python train.py --num_hidden_layers=9 --hidden_size=768 --num_attention_heads=6 --num_key_value_heads=6 --head_dim=128 --intermediate_size=3840 --vocab_size=13170 --hidden_act="tanh_gelu" --norm="layernorm" --norm_place="pre" --norm_eps=1e-05 --positions="learned" --qk_norm=false --attn_scale=0.0884 --bias="all" --tie_word_embeddings=true --parallel_block=false --init="normal" --init_std_qkv=0.0127 --init_std_o=0.00299 --init_std_up=0.0127 --init_std_down=0.00134 --optimizer="muon_variant" --learning_rate=0.00862 --beta1=0.95 --weight_decay=0.0 --lr_head=0.00603 --max_grad_norm=1.0 --warmup_steps=200 --schedule="cos" --final_lr_fraction=0.03 --batch_tokens=65536 --max_seq_len=1024 --doc_mask=true --train_tokens=675500000 --max_steps=10308 --dataset="wikipedia_en"
MLP neurons of a small language model. Each row is named by its layer, matrix (up: input weights) and neuron, and shows model dimensions 352-447. Each number is 200 + 40 x the weight over its row's rms, rounded and kept within 0 to 999.
A block is one neuron, or neurons of one layer that tend to fire together. After each block is what it responds to, as a language model described it from the Wikipedia text at the highest values.

L6.up612,148,182,224,219,154,176,225,283,153,238,126,215,281,221,186,121,217,191,139,188,245,198,218,171,165,200,205,191,175,178,218,224,172,196,239,212,191,230,98,177,160,204,255,194,220,143,226,176,160,176,178,245,234,266,235,221,202,193,252,259,256,173,93,150,167,168,160,188,215,162,153,286,230,223,190,197,158,199,219,198,204,134,112,166,177,256,262,254,222,181,229,199,167,180,194,271
Section header tokens. Tokens finishing a short heading or field label in Wikipedia infoboxes and tables, e.g. Senior career*, General Classification, Participation chronology, ===2020s===.

L5.up477,178,186,195,224,169,299,189,233,242,185,170,210,158,191,160,174,240,215,237,173,219,178,257,129,140,209,216,175,241,190,143,245,190,242,285,120,194,146,244,185,239,207,198,268,245,204,237,198,214,187,177,228,213,233,275,147,187,196,236,197,158,175,178,187,132,178,172,92,228,164,184,162,245,234,152,253,233,240,245,157,213,204,192,191,119,239,179,177,170,227,193,148,225,178,183,136
L5.up1096,185,177,198,178,162,223,126,215,189,276,168,170,187,175,209,160,216,170,253,207,199,152,185,209,207,142,223,226,147,138,219,264,235,200,138,171,247,187,141,214,147,119,248,214,272,237,180,163,211,179,167,162,227,190,217,226,208,187,226,164,229,205,162,214,220,183,177,228,192,193,209,190,135,123,192,219,245,242,194,217,209,256,289,176,172,151,117,164,173,220,178,141,208,249,263,140
L5.up1581,244,213,138,195,240,272,210,203,240,200,195,184,244,95,250,181,180,216,189,200,201,196,235,180,229,142,173,171,197,138,200,190,142,189,161,203,193,156,204,197,97,137,230,255,240,206,218,196,135,211,239,154,182,257,205,144,217,216,297,226,178,218,201,173,198,133,204,144,253,164,150,223,246,210,221,216,143,206,192,217,211,69,175,172,179,141,180,141,172,187,216,157,235,215,247,276
L5.up2687,160,173,196,198,252,199,167,234,188,167,239,212,248,142,242,203,290,152,157,279,190,162,250,223,213,193,283,226,189,213,190,213,175,159,244,175,255,183,192,251,231,184,235,236,209,139,195,163,179,284,191,259,240,184,229,213,235,152,220,167,156,168,123,244,222,183,159,90,229,214,219,142,233,189,119,241,204,182,194,213,143,250,158,202,186,212,127,259,257,233,220,223,208,240,267,175
Table header and label words. Words or word-starts in table header cells and abbreviation key notes of stats pages, such as Year, Rank, Competition, E of ERA.

L5.up14,178,187,171,140,214,150,101,295,258,202,234,245,209,239,253,264,274,175,260,133,204,302,193,229,142,185,190,298,155,285,128,225,267,224,200,205,215,127,244,192,167,214,155,247,178,181,203,190,203,196,173,229,178,212,259,156,220,246,163,286,206,189,315,112,145,168,169,221,206,274,228,176,174,241,186,257,133,198,187,252,169,176,175,171,193,182,131,213,208,232,214,188,198,159,174,184
L5.up1391,270,151,184,162,188,277,131,156,166,162,231,271,197,172,187,171,264,245,256,195,178,192,218,200,174,231,202,258,111,243,153,248,162,210,173,225,266,225,204,175,193,181,161,217,170,232,190,202,228,282,238,221,150,219,182,135,181,210,171,265,251,143,178,188,257,230,252,174,235,203,181,163,243,193,221,131,175,169,92,223,225,166,174,132,183,186,195,125,218,182,200,198,167,225,151,117
L5.up1551,164,172,195,159,162,164,230,202,188,225,90,177,182,192,155,240,252,261,205,141,205,197,262,169,145,189,220,212,222,83,191,256,144,186,225,233,283,148,195,194,163,157,205,202,174,252,192,179,162,215,320,223,160,205,256,179,211,261,195,238,199,197,234,142,169,178,199,167,192,148,222,186,216,226,213,228,138,159,216,192,183,184,208,227,192,222,269,230,189,186,224,176,197,198,167,158
L5.up2840,207,166,130,160,222,185,165,213,247,190,180,143,213,158,240,253,183,186,227,187,128,148,188,248,181,252,220,177,147,161,141,288,185,209,166,104,198,106,222,175,139,168,150,218,215,249,200,205,108,254,229,141,84,196,206,175,229,252,169,199,266,199,276,229,196,117,126,178,102,138,235,215,214,246,170,185,153,141,169,208,246,209,192,203,212,241,112,217,224,271,220,215,256,221,188,286
Stats table header columns. Pipes and abbreviated column names late in wiki table header rows of sports stats (GD, ERA |, CG); more weakly, predictable prose continuations like World War, of.

L6.up1837,190,242,186,273,247,161,223,127,238,245,173,228,269,292,213,177,132,232,295,300,175,156,129,212,136,200,171,215,230,214,198,300,228,236,271,149,241,166,206,142,205,196,162,152,231,250,230,270,235,169,173,163,206,243,217,165,237,213,245,225,207,141,197,232,165,172,242,295,229,194,181,205,135,182,165,186,269,221,170,220,178,307,235,198,102,216,196,242,252,131,183,198,149,181,172,210
Separator before table entity names. Pipe cell separators, and sometimes line breaks or "(", in sports and election tables, just before a country code, team, party or player name, e.g. "Clay |" AUT, "1 |" Hungary, "(PNG".

L5.up626,123,208,228,194,208,198,165,182,235,220,163,117,216,202,285,140,130,130,209,263,227,190,152,238,206,217,254,157,196,200,191,146,186,161,213,123,139,150,208,274,153,184,237,192,161,183,174,202,214,226,122,154,208,141,185,183,267,145,252,213,188,176,217,185,151,183,216,235,255,237,159,253,140,179,190,146,199,151,207,177,258,197,147,234,211,192,135,223,190,201,168,235,199,215,124,265
L5.up1471,170,203,146,152,182,180,236,191,235,244,209,145,165,224,156,153,208,212,124,240,203,192,165,262,244,162,287,126,212,156,117,187,181,117,305,240,214,184,224,235,235,179,146,283,206,135,236,185,202,200,223,164,198,150,199,163,259,159,229,180,252,113,193,274,184,224,100,219,116,231,167,167,175,179,210,191,193,232,176,215,240,197,188,184,163,234,257,171,183,158,223,154,161,206,216,171
L5.up2207,175,213,191,187,203,192,185,191,213,252,185,187,294,217,165,157,162,249,232,220,261,219,273,188,203,199,231,188,209,178,198,243,277,217,201,175,128,184,172,164,166,246,170,224,119,180,206,137,281,229,204,164,320,231,179,167,232,194,277,221,194,158,164,204,160,169,190,153,149,199,97,179,155,133,246,145,186,118,145,219,245,259,234,178,245,217,216,174,131,180,103,222,234,156,144,164
L5.up2336,189,167,218,251,249,193,168,203,229,166,230,247,198,146,191,111,223,204,193,234,267,169,300,211,224,162,170,196,160,207,245,175,187,212,209,169,125,182,209,224,133,143,211,186,259,245,215,176,214,235,106,207,239,204,230,163,213,293,233,205,231,206,162,192,182,143,278,226,183,93,189,188,147,218,185,156,176,171,112,225,242,236,173,187,238,179,246,233,177,131,131,193,200,171,176,187
Election table summary separators. Pipe separators right after row labels in wiki tables, mainly election-result Turnout, Total votes and Majority rows; also some nouns after "the" (track, sessions, first).

L2.up895,184,169,218,231,224,226,153,179,261,178,212,160,215,203,283,168,171,203,190,179,182,176,227,292,231,192,169,201,200,210,232,215,214,205,235,105,177,189,242,159,145,102,248,165,196,233,147,170,267,154,142,177,166,208,231,224,189,206,167,248,275,157,179,223,205,197,217,222,243,248,217,209,257,149,186,200,115,183,186,206,171,273,261,127,232,247,199,179,192,216,299,229,184,247,153,153
L2.up1916,190,105,238,241,159,171,161,235,195,239,203,210,143,215,220,115,179,207,215,264,277,222,101,297,183,173,190,191,162,149,180,209,262,141,243,230,218,205,272,203,192,261,229,189,168,240,232,188,257,212,119,197,179,178,308,206,184,139,239,249,230,152,194,195,257,132,193,274,224,238,156,182,189,214,190,168,211,152,120,138,266,177,215,191,217,233,115,147,195,191,242,121,203,215,194,141
L2.up1970,142,239,220,148,218,149,157,206,170,260,261,194,194,237,208,143,102,232,203,221,262,231,210,191,194,172,229,180,209,142,186,191,189,185,176,247,206,231,209,277,162,178,208,220,273,260,213,153,233,208,169,189,291,152,180,175,219,223,200,256,252,161,174,199,214,115,252,204,178,195,133,296,93,196,190,155,233,212,116,172,238,198,226,194,221,210,191,219,136,238,161,267,282,195,157,216
L2.up2437,203,158,246,264,194,160,144,174,184,139,139,220,222,217,273,199,200,215,179,225,180,186,197,284,195,268,233,213,201,137,224,235,199,205,202,237,117,137,195,206,157,202,231,201,160,197,214,230,240,180,243,260,224,206,122,131,178,221,228,244,176,144,169,190,172,153,173,127,213,253,123,154,253,213,167,188,97,118,157,234,171,202,252,195,205,197,214,109,216,217,156,295,212,176,158,201
First-column table separator. Pipe separators right after the first cell of a Wikipedia table row, especially header rows (Party |, Year |, Rank |), and sometimes $ before sums.

L2.up943,263,249,173,158,236,238,148,213,228,234,236,157,206,221,155,232,176,178,200,197,184,186,156,148,190,143,130,258,238,226,260,232,200,206,100,171,194,180,185,213,189,261,148,106,213,222,235,226,107,228,127,279,113,197,214,172,224,225,189,211,131,277,238,187,265,115,168,199,248,261,176,264,229,250,197,254,241,160,335,191,239,251,232,197,248,144,168,193,133,169,203,200,135,207,243,244
L2.up1560,210,269,232,155,196,116,115,222,159,208,234,218,88,127,243,221,226,165,232,190,199,214,211,186,201,154,195,228,225,211,193,199,174,185,226,148,173,204,215,172,135,229,247,108,153,275,183,165,54,195,167,94,135,290,181,182,139,161,189,209,146,216,213,160,232,178,144,159,179,238,205,184,228,136,182,158,223,213,231,214,265,225,241,195,201,231,250,183,231,185,167,182,213,183,167,205
L2.up3196,178,169,218,214,223,238,179,211,173,210,257,248,209,176,143,176,126,144,206,257,246,291,202,211,178,220,131,151,240,155,264,188,252,195,202,237,238,212,207,154,103,177,226,186,247,176,199,189,237,165,199,199,177,146,213,191,199,244,225,187,197,209,166,278,188,212,253,120,251,250,228,175,198,201,148,128,163,193,267,202,147,245,220,226,193,226,238,171,264,199,150,147,245,159,212,224
L2.up3822,172,194,175,216,169,95,192,176,200,157,261,286,291,154,238,230,178,215,160,242,239,242,221,234,210,165,143,252,248,187,209,201,140,228,241,156,179,196,221,198,205,250,140,161,194,189,246,217,182,212,202,156,168,243,201,218,144,191,202,169,238,249,187,220,228,179,194,208,271,198,212,210,286,127,269,143,233,187,199,224,173,248,261,194,180,176,169,237,224,195,179,223,190,204,215,202
Wikipedia table cells. Tokens inside markdown-style tables, such as an opening parenthesis before a number (89 (3.5)), cell pipes, row-ending line breaks and header word-pieces (Dec-ision, Cert-ified); weaker on scattered prose tokens like held, released.

L2.up1212,155,183,157,237,159,181,211,199,210,220,144,208,183,193,212,183,147,167,171,166,257,215,201,199,196,179,194,218,179,252,230,195,226,222,195,220,269,211,134,195,252,179,174,264,180,158,236,224,212,205,180,187,217,219,221,212,173,219,274,217,258,134,186,147,233,231,237,185,251,252,183,222,146,193,205,298,142,150,257,185,148,202,190,233,276,187,181,281,169,175,163,177,235,206,232,173
L2.up1330,236,177,292,172,157,182,245,167,243,222,184,203,186,164,244,208,223,288,217,199,258,197,240,243,171,194,215,173,201,183,213,192,163,160,166,94,159,209,307,247,192,268,161,213,173,142,263,222,141,231,217,158,165,193,197,218,210,296,155,180,114,265,125,231,145,265,168,141,230,156,210,130,169,196,149,152,223,184,201,205,198,177,160,208,251,200,204,255,217,233,186,182,207,227,245,279
L2.up1694,168,236,227,166,223,248,169,164,224,208,184,215,196,196,132,248,255,204,229,255,168,228,191,250,225,210,240,185,163,229,167,210,185,212,273,188,222,188,161,193,175,264,180,129,259,165,202,189,278,214,219,187,235,194,291,210,169,219,190,259,247,210,186,221,188,205,214,155,142,155,192,226,259,258,162,256,215,125,243,204,168,214,170,197,221,167,220,219,219,142,178,237,265,231,205,259
L2.up2620,191,144,160,139,225,258,253,251,222,212,248,228,242,198,212,150,189,130,181,176,188,204,141,228,161,136,235,209,124,207,235,252,209,212,176,214,224,144,170,158,165,139,213,168,187,215,301,149,136,203,175,209,192,194,173,216,179,178,133,120,235,222,234,106,217,229,202,240,212,186,228,208,211,261,159,112,108,254,252,290,247,261,240,174,226,206,202,245,211,277,241,204,168,159,224,185
Table and header label words. Label nouns that open section headings, table cells or infobox fields in sports and stats listings, e.g. All times, statistics, Win, Time zone.

L6.up60,193,154,233,184,202,218,239,181,218,158,174,214,204,191,221,166,182,188,216,168,210,236,228,200,185,247,193,199,210,172,175,264,152,195,211,172,188,215,221,258,172,116,200,313,228,207,196,197,233,238,148,222,156,208,171,218,250,221,174,138,138,201,258,168,239,234,205,248,206,207,228,262,220,233,151,242,181,196,194,305,143,238,133,203,177,224,224,250,298,167,226,225,295,243,202,222
Distance and area units. Tokens in geographic measurement contexts, like sq mi after a km² figure, of which after a total area, and ten miles; also scattered prepositions and table cells.